Weights of a small transformer language model.
Size: vocabulary 1462, 11M parameters.
Training: a variant of Muon for these matrices, 10044 steps.
MLP neurons of a small language model. Each row is named by its layer, matrix (down: output weights) and neuron, and shows model dimensions 32-223. Each number is 128 + 32 x the weight over its row's rms, rounded and kept within 0 to 255. Numbers have three digits each.
After each neuron's rows, "fires before" lists the tokens most often just after its 100 highest values on Wikipedia text that the model never trained on.

L3.down204:103150160111132112130090128095182149123141100099159129133120078115110128142191166188113090173115118138075123139114180138099105169141157106111126195092087126144079133129133151131121069173130158131107103140135120143169122095114162139151103178132108126093142146146172139114159150141185096062110074119113141121184178107184093103125125129165102157104037092089118142141181165112103158130163080102134131154104171096096159140179140063135169149225150132113124083129150112157119159104113183147122173065103153155097145097168099157095102120140155154103089135171121119113082155142077090092
fires before: "le", "ial", "ished", "ially", "ish", "im"

L6.down108:117127085085133113135125113070135125077122161104154102157109153144171111126129144162125107082166158118104168084089088129139114137195128178167097094206107133161121130121179185169102149138091119150068128176139135193104159135178103153094130168115077138130164106138136147169119204101118148124136095129125137070151169131185107094133122115158175130102173140097173128135128151121119169153064085145082126114109104168145062100167065145080108152087093151141069136098118119076073133144135112118162180150136114152043201146146119122152112185061070144114114153135126108145106118124102158133
fires before: " to", " in", " the", " on", " at"

L3.down460:140115144116138178115165150093152165080136077081196068115135093122146159146180135123188140104105086051151091156074143087113136096153138103120135095156176148104117114115140112163072127116138159161160142093173113146100112161142118132206153125134067125147109126167126174066197147233202083151111113137135082151141116076151149152115180128156083124082112124150068151119152144146149123122126152127088108135170172111108168085096094086103101178118127094179152114125140176127139137087089127151141162168161089173150078180126117114146122134079130163109115101146133103152144128096114101182
fires before: "oci", "se", "emb", "ist", "m"

L8.down48:126133097095112125115146082123114083126142185114090098146100119104141174078128111098111142150094091144163131141159166128133176146189151111137155156129178054078161125144121149125141180106084131211128129115134111114168072137108095119151091090133085113048150102133111133144140110135134157154057137136123085093199111120144105134080118130146167118047127087107111096109138160173210101140153103103131119188150156114148074178200201074089193138092176101098148131137100149171110108147094146159109183048124118153159122133069127163165088158132172136136135127089128125114153119075130143140
fires before: " |", ".", "ts", ",", "6", "8"

L8.down832:130135161105118087120078110120132082106117160119087141031144128136118100145189137131000120129122121212128115094139116138094101139140145107134138116156133122146130111161094119085151115068166152085107098141068147160112124152109156094089167124104067116094130143152122145135144171133132157171145088113156110134111148105096077128142133133133154068121119189104136153124137152140165143093160135144061144095178137066090114163081138146135117116111148123140155170110163135145118087160108169104140123071184078122116170142154133120115127141188171154119161100087105113157145111135150151165
fires before: " He", " She", " H", " In", " The"

L6.down751:095144149169164116111117166157117117110127162136118097096163150152184100144189172162129163118114098158080068147187206106152125080140160205107094135152101098109116090157092135133100109173144121085092121100145144142154144149174132132115102108083144164099105178105149136109155110133106142126078151106135119070032123172085171115102186155122186164186074152071122071074141153096102113159155115113101122135148148192191161174078162114177192160114112090106095144154140152119110106088053092157109098130142122092141164129119106136154160162157045173190140153167080095158086122141129120132
fires before: "1", "0", "2", "9", "8"

L6.down375:159123102060111165154132136093149133165125128144026161106107187163139112177088125116113131189132123157155120109108132100142116178107117161147086127148121107149115139136122120108122147190146128096114172158106132096138108120111075120121130144183118173120145141140168065207128111131147141168082131141151149128099141107150084095110097108163104070099096092116213159115142149113124119096100072145075136111140191120097055173121082150198093093093098136098181130113131122146116119042140133175135110182144095133076125094094091155129137162111115143138149123168118096179063101125133148179
fires before: "9", "1", "8", ",", " "

L5.down507:192093152176127093118119125097116132092128099105060183141067117166111173082115202145137138161159045150131196145157149134146165085153114109164035129157156081111096131189107131120134166167109145150102100105102141204111128105114166072139192148193129084118097117118107126092158132115130120109183100144069136108135131133167103108082091111155098107154161170117136162092134158123199077083117117163157099099176138094122151102143116123115154091113177103116133144107098110130118135169193092123180080139126134080103149182118085123101138052085068139107190148107125098176123152135206174149
fires before: "1", "9", "7", "8", " is", "y"

L9.down456:149102127174113150119144155141174105134208165091154092131178091115143114135189126127157109117137118060157103075093134136180183115135141101104129117169125118122106192115111172156099108146113104103085099164127075166152145141145126093085150193124146144091120111098122060181090125132170092102141044081108155107143160178110151152122155081153142097086090103088108134116095111096119156195178120107124128087162143208140122120145139117087128204154138130169121178093100131105118164081142138143089129165137157090069155130107110186132072123124208139111147075124076098107104160094113087148
fires before: "1", "2", "9", "5"

L5.down172:107143063103128159121111123094169113118150156143191083138131116186123164043120167149142165093082135150098126153142108174119175159085141118100078187141146076124106141125073098092116193140156120140111193108137142147120150112176142064115133118130130087099187177136092110168078044194147174094155110100120111118124090087114120181124201106130090130094121071107106105138080097159104141158132074075149155153157141208152115142166123131186092153127108091087114074206157123118169171152099129130132174080160144176147141179107144061095157199104159153120146136109153092103137135121101149143
fires before: " |", " of", " |\n", " had", " from", " were"

L8.down594:117138089149109142142145159104084131119103128042102094118105097150138172104248144170155045131165105106142132097142146077186116159110104098151151114127173077176143107151142172050151106122073148113100164188136130138167161063133086127153096120160094099158160132134147170116139130132141146131123126105149139118112097181095072144106161106104162140179135140124224148153131130161151167148176100131173150151100183120153122120166124169151140148092097145134092097139112155060117118141122159142075112115150142139045110135123129128138123155123132133197136142126136153118103042193158114096
fires before: " that", " the", " to", " his", "ed", " on"

L5.down239:122166079129085155120148106136176137141133131151123131154072179079156150157116109124066116118090125112138138158166171087085186142081071147129115194172123136125090075097133098132171105084202080182107170146126120113164088099143178119091130140120165109084157164151124089109102140124107099151073143156173168093174128133129081127129142119140154123131122164098125184122125081140098153082099098129150093109120085131132120155170121087170192116077086138092101086131112146160089147117068082180126229115073161115146117165129093131171145166118167124070138153073118110197149160122073161156
fires before: " ", "ed", " +", "),", ","

L9.down948:124147151159112116088145153105098165139121168155129146126128104080178124099108173183172116159101214131119123133071175116131121120140103142155132140093139084145127073104062150127122175170149122171118187115121122187101130142091209157111094127141076141035107172127148120126079111108157100129119141056093124126121059161098107160097131205061100142132107132101071160146158083111135101123131156147087143144119129078178125087152122212157106088129135131085093150160132098107119131108143145147124143099155086109107064100097141139126160093195129112145087121095201162079112065124129150134
fires before: " |", " ("

L3.down273:096060097132151096071134172109119123148130158120098086133124133135128119141071120115117123128093135084137087146075120144084146097121143098058082128133096129099102094123142120153037163124149139092130186116150123104121130134148140111120104179101087125123125123179147073182123149096105137111109092155089155101149169148110159135197120170153066112075067150137103111093145138135141151097150120110140089131095165191124094150133118136151183227116069216169128121138178116132132103091194103109178119107202117095127132127161100092086111171156130118146134176194157107103166149086068077141
fires before: " |", ":", "ed", "ent", "re", "ro"

L6.down36:185119113120133131094139097154124085131136185136091101114088164147179159136181134125147150069114063095123177118084121157086137135202180098189130154118165194038116163110101142158075154130136137109127115119183122092130111154173122138117103114178119135090088137087050145169124174142123063116172177125127143101149152145112102131056129083099158182141162129143106089128084130112194182113149149153067075147141164114118112090134160157116118121142134125187087087115093110165133095138148129115165096063224122126071075064082151103141155053109060133192128083130122131135100108127115160175
fires before: ":", " |", "(", " |\n"

L5.down286:108149145099101147123106114140153116084158158058126141166087112129118085110104075146180090122132140099108088138178124148114147104126142090120178150110082152094094113156197146125119129175114140138167180133128108171145139151193150088094160129147112183136148143171127160115130142131143118149103114204090131129104084060131120116151103185156112127147112144168174086164142099107125066107167115169108096128103170096153113114181082172137204171096138078142114086128148081106128155150117097110125150170134195150128172116105135138110119087123149139097158074065141171103113113121187097140
fires before: " in", "er", " on", "ons", " at", "s"

L4.down748:154103134056157132119077108166155140126156093147175133126122194119090120188189125143118141131111159116123081112126104114128090089186164138075123149139156175197189133120115137113136143150113148081218094143069134092073120085174069145145125177157156130141063101145138103136128132038149129062112091115148101104163080109110098134113127140123088163122149151079181110160117143149087112117153157085178069101131153186104122138105115173120095140122089134095071177163101144059083159076118120108120091177092095189110094104092148201130089143116213153124130124163094129114172124130135141132
fires before: "9", "0", "1", "8", "2", " the"

L5.down781:105135141124098144156138124148124109106120103086148127194039119117153097134155076109126125164125107118190143134123146121130102105141103108100136135139140065154119127148152184135084123161116161149135136160071137147122086105119161151140127117089167133090091118100044131105127139111101163092124125140160075111117138147166143124156145132153136117115143123106075134083153165063128152117159195075065138150122083088138113139123120112129196177098128029193070113090145138129160130150064126156137110115157185117137164143165171162127065179102122151098095144151158134120123172077127159133
fires before: "0", " |", "er", "3"

L3.down480:091154081064089064137104147123127151097136134141140169145129098094084144133154101152155138168112165107104140147099145153138139095114080173164146094082154146118179170140171114181155083093116115180073080062118121064083139148119100150136087082154138216117135108057158130161110086142119180124136142118146134111118135091181127127119176113129196155140132126155130110131143117077164142104147112156136109171137119139127094101173129149137127102122099147106101069159193103208141126131136092175133124142049084158099095147123114131062127085100076137140163106092137101148152081063135113147
fires before: " as", "ed", "e", "s", " a", ","

L3.down943:123096087091115106178098118121176093136162138037165089125162103130154175113120124094167145126108057101135205169145119154125151137158127117120165155118096106149122160128130179151133140136120116142095146073054135129106153144155106131132163127121070150177094072141165161143122148179108107057157117145156144099120128152129193091086167161085124096141129139163085082130128126145155121136101154084098133098099124170125103094114136182115128143179123100097144102127101133093137126148209102103119199177158158119044086183107179117126101087118111158158133063157106178126119194158112160111
fires before: "ia", "ad", "c", "ian", "ada"

L8.down773:162198120112137177127187157077052107125103122065134172087148136078071116147081127121034097141145140063106143155169116153185134094121163171117130107122144096104129134130111121094168171126123088129164204083148197156129090068150117160165146149114179047168168087084208153171132189120133113087158079139108052098119182123122144152094059082110104102118174097123149052132107137151154154151153114069126162119140136127096106122119156161148165153142084103153111170108089111146124108185136126130146114098100153169125129079152132152117098114146106115108062141116111156100089165098091142141
fires before: " |", "1", ".", "0", "3", "%"

L4.down550:156132167170135081126129088100127093168098151108130129073150093140128107143255168146036107114119103148105155148111146142127141133136148114117132122129162128108125131135160098099093099094116134101086112128119139171125139119149137143115122116116129155136054174106165159132115145095121144128134139142084136153089099125108047111100141153104128126114109140136066134131086115143151117140147144119091112121173169078076133128127115173115170169105141114118144135088147142070096142132091134122105164119146161134120144108115106128118140131115126123162165179166124099110123126131095105160
fires before: "==", "In", "H", "The", "W"

L9.down174:037175130165166102116142159152144143097107159120200117125083132065076152155114090129196124150111109145098134169137147127129148073107021119163140114116158163062172091112124196144101070142156174135094137151080114177067064106142138159096104111145141118057149104084181141093062086109116146099138121125123144156148080111127091096107093105164109121164114105122162110169164152117137143096125121079158148138117148103189116139106125135137097157127085132125130170141099167131177108117185118148126077146124146082125176133109159166131132156114115095184167161139125160119152105175047141099
fires before: "1", "8", "2", "4", "3", "9"

L9.down974:149098130118176119111146141147124149146056139098162063186141089138164113117131107124077128134113083078117163171147117153122175152111149120171165110126152127102108157181156153120120136160111121099107127165113208124107139115194099119157136080174080099121091107108181102111132138097044168094088148128142158168131108132189107100125178134096157120120178129110131096091147059102143176149131130172159110110152105136122123127088101121174107115086146149142116137152145073095142093108139134098084189114213182179114155155102146162085173148114084145143111081115128129071140144157140186145
fires before: "|", "|---|---|---|---", " |\n", " |"

L3.down292:149155136115136047168121133124135125104098131136116116142128109187085140155128058103201080085060128117137041098082136128098094180089106205126171161140142129083137142107060074161087127111076066171133163092129132142150164108146194131117171154135181080128128102104106156162122131117155111156126108125144047156104140118134104181065204124117133150140144136140154141150137186131176160076155104083094090146166127112108153091098182149116118193074149116120126153089132097070095156150196124116122084131159145106179143092102159121210112107134153140146150184166139083093134076148129147124
fires before: "f", "c", "v", "stit", "d", "stru"

L3.down735:116229117088117101163122110177129134129134131152146165080158187128106132097157072154076098123194092097115149178086182171144131138098095135122142185120136104102166124146152148151144151093203117130136119191083141121127130134173142104108153084114150117138157162193043115128175153124162201163083104103109108142063153153106167136109198066129125127083140160169080127126100118097153150133105153164087152149141112140122180115133186118147040102103113125169190103089090152108121134110049107108120140182178115139141107132091106123162148128202127119113126131118070145155100148144097082146
fires before: " a", " an", "ed", "born", ":", "pt"

L6.down927:159156061101140141139145090166082122120174195158146141100095102106108123114089048105182165123121141075169107132088105151134137149093141097154112094156112128082129084127099098077157148181127082099197137141183146140131128156138153154164180067101094092153169118104116122142111098115154208125152096101152130206119065098172139151102092085122109124118149173100115116174152145133114079127157143081178144155173089206191155122161094132074070167126086176076147100071097133141182126133161120098126178099128154128117158177102159159136125180103134160134158062140102107107191114074105093136
fires before: " |", "age", "al"

L4.down408:146117092121070139141175142143098105170104164114190156083125092120096164135112121130151106141110112179172127138161133154165161116109146094174080107127122147138086189151140090042123147075107091103120126139071156089160198152133133101102182056128168161137094137109130130214125122191143087113115139133136116114139096068092079143170134118088133103136115198119135128165136064148172128182136192124166092161082143154134158135210132138086137089142161115136085115165115095107176140113071145172171043119128163140117120144128156072114130130067150117143098110121136158177076125076124092091
fires before: "ry", "s", "icip", "y", "ies", " of"

L5.down444:198077178164145132166111112154180130137130109126146150129151199139098147084173070115095208133150110128106118143168202127081133138144195111138096103130135122132141080124106167130159086140077103140127150116096123136091140130097167170145123110131104124163153116070195140101145080155162084113062135151073135110139100068114084143124107169124120118150152050095098119135156127135144146146110145124127155149134185149087108170107083126142173136123135123110089119101128100099080136136090119114092096144159178101139158117112147174083179060125116169169126061078166127134139176163120110137
fires before: "ol", "l", "al", "o", "u", "ab"

L3.down117:152160098134140114086127107166158107155106127201123099137126122144119182156178092109126101092124128122135109140127105221113119192162147126112136129120153145077109199087126190098162149059103101134092083144116073174122150146143074193072140091120135133123108105086067140160056123113147127132149119161083111135061159112077140110133225125106163108145113133133147093153099115157186094157150142111143125152172157150094152129181201172142108108078099147131135079119157176051107144139089109187133114146179108106150101133078163142172158122193116143162169129086104105123157109123108113142
fires before: " the", " a", " an", " his", ":"

L8.down366:119119128085093160102100138117109128087128070103165153175074122064080131087070149159178143143177093163175149118126118162082141136173105037118164108107128147114111107110090091150135060121111139133152085150115143131110130125101172162134177175116148082114101125103122129091131086087133078110125117084115116092125184117109171119188147110088110117157157103163124153103133109178165162140094132133125147183086146116180107155117128105135117147103143173086087141150113168195158123108174144163158140080120145115149179114181159062140138139148031136102152145135122126156105152131057155168
fires before: " |", "0", "1", ",", " at", "3"

L3.down1001:176122090128066097175163090083094128078154155100143143157191108148126152124134188141055156106103123094143131125130147116118145115162132089098123088157128144133148147116135134108145101082141166118183147087153189127124135105115080123172150053095084157154157119112172192048149132131138095157099179219122109132214125122108158142082084156097051180106181126151127123113166179114109111116111149072083135192115116130075145149094073134146135173174093106105154088079170106121145143163124125159129147136150102132177109119167142177189150102140123079153133133135107097089132159135173107156
fires before: "oci", "emb", "ist", "ass", " gu", "um"

L3.down588:156093110174099136152132142164139115134135125112137070114113128127145119151039043103154038099146100141138159131111130165181084129143131141172154189076088124140181119139119143172208142153090157102134102149133089071167099087080159099135159132155108121124104161140143106135193140131154171088154096154192144070116100118124140114059142180059112135128135189108141172135134126075176056084158172138140061159097151122109124063088091097113116110135129120150132135123147105156172141115137046146186137157102146138136140161123124142152100101141151136100134107124163148121148113145096145131
fires before: "ing", "s", "er", "on", "in", "ered"

L9.down311:123140151126133124141140124163109096142134144124113076080092091179130134108094108125110130109094069100178123121169161096176125115154125141160160162134174118159099108163197150120135136160124135121095126157126113168118109108132136134193076107152098148132174130134120117131173138118153122134069135137108146146144122155164203139117128113135128120086131158081139090128132066097186142107097115106073132187133089130133135147130136146096099123164120137190139086167120124127162120130147194155126132143108115104097167119156152138107038094090164140139115131121089086101141180120123129138
fires before: "0", "9", " |", "4", "6"

L6.down993:134168085129151132089107109169073163130139095120146116171115131106179097118097113133141171101144194071196218133132123167149116143162084082077158149120134140129162086119166173158188106195134100094121164143123165190136134114140111141080126144123130236094094062142113091173164106099147091165134088133147091144117139158101055121157140144082139107102051057147120127062109138179150129154145115136073134135109115172128148104157133144122141155112150127100192130129112092177141144135074126200130168144157132090132084054129118143132116099125141161138173131097165098073131136139129164114
fires before: " |", ":", "-", " of", " Ch"

L6.down39:126116122127132114094137096160173099129105116133131133106092075142115109139255142106000126141126155106124118176148121134104148170117126089171154117066107170155153133144167114101097129116165086141102122112103123139148138133127153134126161160098121117149082133089130160104136137121149137156113157120156144158087105099079083111116135116122122146129103115149120108091101138132135112119152126105125159143151174135113116179169104173129123104111115092093142151181111152109127141117150104144144103128085126118153167083064115160091098152117092170137147181170119124101110138100124133125
fires before: "==", "In", "The", "A", "===", "H"

L3.down785:145157143106094146131134156116190097228175114202089113146109201158072077158138154112140186183110084107194104076046077104158089122114189127132149109135087207207114168167165110104111134069129077143128074144116141125143131090159091117170138128123138123140136129128131154164055182125111168157122151120127136169111156057116169132119180114106111098162098136120067140103191059133142174172098141126117078125134148126092178068135120146110099152119080173094103172119091106106136098118127108110086132165143102097122134137145131158076151107150143085139141148160125140132131062092140149101
fires before: "ear", "ro", "e", "oin", "l", "s"

L3.down696:108111193160137179174129172115096095094110151151074143125158161190147131080052125113190100053108113126155157195131138113062157153110136110120105127196081177055059094115150123101109139154070132137137074151105162137071116139169153144146079127097124133119100137175086114127119125140154110139168148087080133087151148123136121149131143087147163083110202073150110137109101115128170153141089166143095132140165143121121110119179127133124146094118152114152197119133118155119057106127131146130168143099085121107171159115142184148127099101078152096143147187154085078129090085117162151120
fires before: "0", " Ad", "ig", " as", "7", "8"

L3.down217:143182109145101131199110106096097127135122126132139125100119130078154139117086124188097149120140101137101058134107106082125143122098156131138114102198118118125124113154106083050176149117116163192185107105160152176127092081161159116173157150122157084141160161130113145107046106172073146145069101143117136108125117104081188145089084126118146093145132157173146112102107165165158179164126117122134155127163134074068192107103124117146145095200163105145147093101149101133153098106140129175185074102103110084117116057140209159125161139113053075138161079118194159092026129124141128122
fires before: "0", "1", "%", "5", "3"

L9.down666:082156100133094154116139146090197181111139078126139169162148104074138146141118183186122088117112079114128104087172128076149059151101144139202130122172149198176129162169077077152131142102076157071132119085128098131150129141150143170163154135136115108146104188117120125151106063161142064092166155123130097113121117135155162189116118141108146154160139101112163213150112165098129131157156095144107126135155143151135139150092177094086143108111142145128076099106108187140100057110157163091122167109071163134118168107102113148085118082123133144130086153131137083157144133113061092124
fires before: "ial", "i", "ip", "or", "im"

L5.down116:130114141157108103132128107144150107124121153126088173072136110128107125147255161121000137135124126130110123176109124116100146168099133147154149121120148146135076113116153118116088091121125134138112124105109139166160136118123144151129155147112145104137088167106124190101127149102155126144088144125109137132094120141110047132085128120133143131110132119143082120102092112132130124125121113129124144145182133133090114159189131156123159145120120108126153137124124141108141129114135094107117120127091144121125135120090142133090148132097081177164130175155152076116117123091125124136
fires before: "==", "The", "===", "A", "=", "In"

L3.down436:131111125106121176183125060152137143103124115233113213121183112140073085103210109113095100117126106129130130113109122098119198140153162111151104087155155115197103151135091194112197103152132135155141151099166146093171110191116066085122147152086171174144160138139101137140143084132121104123102170148061145120114170097082134112131157090086121197155142117079111117143133171174132132101160114090185116123121114104079126138117149141053173126127115165083111136153099141082134102145175125109108047086142145123118153137115103218122154132121138117185159133111111152171166130096119117116
fires before: "ear", "ult", "ul", "al", "ol", "ign"

L4.down600:122083117125181123185101090119095158134150085100159091162128104140021126166182105118069173101129175136136143114051154109099157139156154111150103097186154122121203120105121152115082106117174140127121097105146152103117150107112129102166146104062116134132180140165161169148127142187169119103123107096152138113153096088071165159135127143100117114119148104149136152127180117108152111088116129132080145133130170116089092181123065118116098112107109173105094118077146126098116200162114096118118117108134124160147080154155112141141169179107170132144138132150157151152140108137138116135
fires before: "oci", "emb", "ist", "ret", "us", "ass"

L4.down746:070183083129123130116135146140087144143131168146080109109134105077166144132074102196112170136139095127129103194170073088140080123116161136113160125219113106113152113088124167154109177120093080144189100172150180088128177139095151120156082163107102080136129096169110107182185074090143125137138094137103182085177162111163144163139074176144153161149170127119115106095145130121089095101148132119151095127105186155132131157189124103161134114112126119138076169156180106101046138103156112148133149104163088168048163090141156089192121139083124135145118148133173068099109163158173149169
fires before: "9", "0", "8", "3", "7"

L3.down289:153116172060180085133092116127146161173172168178098130133100172162112107132180191206180141139101091092120152116101104122136091157093201111140119088149074211191063148105125103128088134109116145156139133136119147090157108070120099146147152170104130103163109159110148154142092141149127113144156129116108108165106174080132120148139155161083125109061092149131113121100148106127127159127106121131146137118106099111145173116132146113164158132183078159083115128095102116088168073179128156085100191111144101087112150166161115185130201056185180130110135122172129162089150096121094144052
fires before: "ro", "ear", "e", "ial", "oin", "l"

L6.down994:142177106122130116163125132110142071102144100171106152129105139147160141088130179069128130143082143161165108119190132102105164126193141143121115115096183141090112096182162149125168186127116110147097162143111186109077120095152154131116141158096074153132070053169096152103121158126095111173152122176149110095140136080103128155127093122131103134101127133112113152174140140117088117123104123056132093111135173119126154080098106104132109114089099108082128119131200161183049116175136171153114158138105142184223147187059152154108122085112167114158111175118095096091126187086128115151
fires before: "0", "9", "8", "7", "1"

L4.down40:150164196159091137119124096132096151135094175139082148096122104112149124080156170138087111133130157136102106168141074173123120119088091106084124169160192127093122172110171140136133049119156104083158123114096123113118161128135142163097124146108120149080143130054058115146079165177185139088114157130145083128129150146092106169137117103125133085145117166113081137145136176184036140145132094123150142139133140206141131133099164072121223116168181154179094070163165118034107179113117152093103155111071142082072131135128169113130157144113141160155150169113097083144162139132142113126
fires before: "qu", "am", "ak", "me", "ed"

L3.down910:181133160133110151103156128156165124107099117142119150032164111127201135128151139124138146123111112214167121138115062088143135094131144138080080137136171093132101139070117112110082129063184138088113143112148177105137130138086137153139194152094084108167148157176100116125141164170088056129090118123138123091123132083116161119115140142178159068169164096112191103115116164095109181159120100097126150142085145090131085093196128127068199163142161155154109069089044069172140103172097161152170163150097171128128137155163144129175137102068105116142111111138116162137094086144143093191
fires before: "ies", "ial", "ut", "y", "all", "ied"

L4.down726:151128142128111125101136129094151130184158101095089161081126193129100080124160125176159154141152140143166121135165106106099127185118231106073118126115110163105168106185118105074111131124166125123146112143138157068181100116128125208169104119086024087105161141103167089138112142131067087148113150147101142153138116112203094148146141152159159120095171163093076114145101102182085147085088185118146112188115134121119153090147149143096168116144118153181082168096173096098198119147088173101108169097131120139138150107087085112076141140077123086178132134093125128134121145153101165049
fires before: "ro", "e", "oin", "ear", "tain"

L4.down927:147055167097115108183062163092113180135079167129142084093178107125144120135155140137143053137095124119127204167083159130117095186104120104170120095180139083139116103115131090108157131130148159140135121120127149131124116090142153122123119109123092071110110114171085131111155160116113104058088162113134120086113112193170130141102171108181107179133118194110107246125135137138138110138142093106154130100146103128158106130166115156138096211073129128099138071147165132103134089117187190181192119120119139074149134125230175108102119108087126121130072131118142113136166109138126134056
fires before: " the", "ed", " up", " his", " a", "ing"

L3.down510:074125092144165131191148084171108138077112093118152139110117202139125122124145158136106102093135130114106220116128040071121122160139113157131124174120114131119095104104114122087130110142141104139091095172118141169149125181078171153102095135123139159070029096150125132104122134097104108183110108144156165150119148165141114211088113168078175145138127081075166111092166134088070118089119093139156114114132097114151149101075128131128141101132135149064093182169197104100136166095037165136138194104098132104140096083127116152146175173115077163188123114131129137166145104095119149163
fires before: "0", "5", "4", "8"

L8.down136:157164094100128111131216141069094234169111077143099129074142099137114128119170127179033155159097115059153123137198117161204137079101134168130171123186129134100095113169105124131182114135080107163111101146194094125167158082167127151140105134126175137101102112099155151098121150120135189157106142151108111152102120106144115157117122142101200164112149129172143122125140137132130090152097096145155152135164169078084145094177146077133145163118130125099130121147137128136127111146116095156132078158180122141122117123126085102134135153105128119112162092144107099111076095084148096151
fires before: "0", "3", "6", "5", "1"

L3.down62:113167072113080095154077128152127151127161130090145138097152180121107134130039087098122079142138150110158203156144179120154054137153183157187085103192114086112159074139154114113155087088078146159070143137117128119071107139084144102138129084102118177125176144104170129160130134147112136152102166153142104120091081136127150143148168132191095136145121081162109146138190129108147120137118170135233171155129097191156148074129152106177041106149143165117070081121136142104126083110138136123089150122076123128214178083142090112122160188135122139111120138152138151148163153074115105176
fires before: " in", " as", " the", "ed", " for", " on"

L4.down119:192074086071169151197122110073142070064110158147093128166127176165141131050122148180133166113096093150130132173123165153132121133150113066105143079141098063094079107103102145111121118137091137151161172100133108158070128094034143092125142153138167165078072107149137138132149103154210173119152173029123129129155141204106113138102139148130131132139113179134082113091140161112138187113174086110142129110130101095160129106089152136121117175179154118102144150092050120182203091153201064163126084191097110110094158139094136141135105103137105171122125174130126165167124140084160123123
fires before: "es", "er", "ian", " on", "ia", "al"

L3.down526:125073156163105108112129180110083115125104120142157093124214155178146127180094101201128114147158121125148081142151142181217162121148074143082082130146155130112134131101106134093157165186107083133165134162065121093148105157089147133108108160136110176122114113085111061164092178171061109195135127075132152104144147201128098101119116139194159096148133122158182132163120068156122106105097172093130136111157110129168096087134112072160085156154106072178179163123135102142114171131143167096108149133121114129166126085098159153091103087155113118136101093145100134120126121155115135147
fires before: " ", "d", " of", " the"

L5.down987:120156147096164143083119144138162076185109097097098142135136108119127098062141095125133107127112100156105092150195064167149213181047122072137082168110169107073064150122104137134134116148148119160142126104135105100167128146096143139173117176122044142105139173191174176129154146112177089099148107125115138105144193124128129146121119138128105123086132128125167101130105153166062141076153161123148151079124142198153138148113151158106139133132083094139087120154102146121183132143167170170099170088071146053150183112077171090123106162147110171119100151158120132122068129099126143096
fires before: "ed", " |", " of", "ing", "en", " |\n"

L3.down262:145116139185146121185161105138165137129120133044115203123190071128158069145191136118077079108174156141133137074115140161200141128080118130139140099096169124131130089141136143121134142116124154141093105087132115114110210160087119166150182089121145106070137135175082091138126195084126134108158110097150161194102156180128060130125090129138094151165149123081107114154152079158155171114107130151096188122128146152095072133107126145144152084121113124112205149126113120116159130122141053117064178116162136081125171130137138178102066145149130156123083158156148139110103117128125039137
fires before: " ", ":", "==\n", "\n", "\n\n", "2"

L8.down124:146121183164127068074102117135143128163105157118146167065177156165130117129192107097092186121138173108085123128121110117123164151107152137111150147119140067125149131088168150176088166122157110173112087089112139166117119111113098128118155138074091134065152134143062158120084173142094088110132166133105118061053125130104030127127155131090156125160111145097104121130146115203096171130051163102116151093150167080171133123147131141133112145120155083166180131150126201114105151121067171133131168073137159094107178119139143210180070129153114107174157113109099148110126101110148149167
fires before: "2", "1", " ", "9"

L4.down190:167119162114154076126168100135086112159131175106104171075061077107055051137100097119111101093126138122141154133175162153088132141173107110147116068068146098182177153165098135151104143103171131132161148090162109179142093128101211081105170144146121075094110128137131116164156190118125195147161110108168066187125154088114142148108105070140114155126132126111101071195160134174088139134115138117139120161140051146120084102157168090126129159093106149096170137031146104074120176161112151102173139176154083095168145121132161162121101091139113104063167091148122176124129092126128130121
fires before: " The", " In", " He", " It", " F", " H"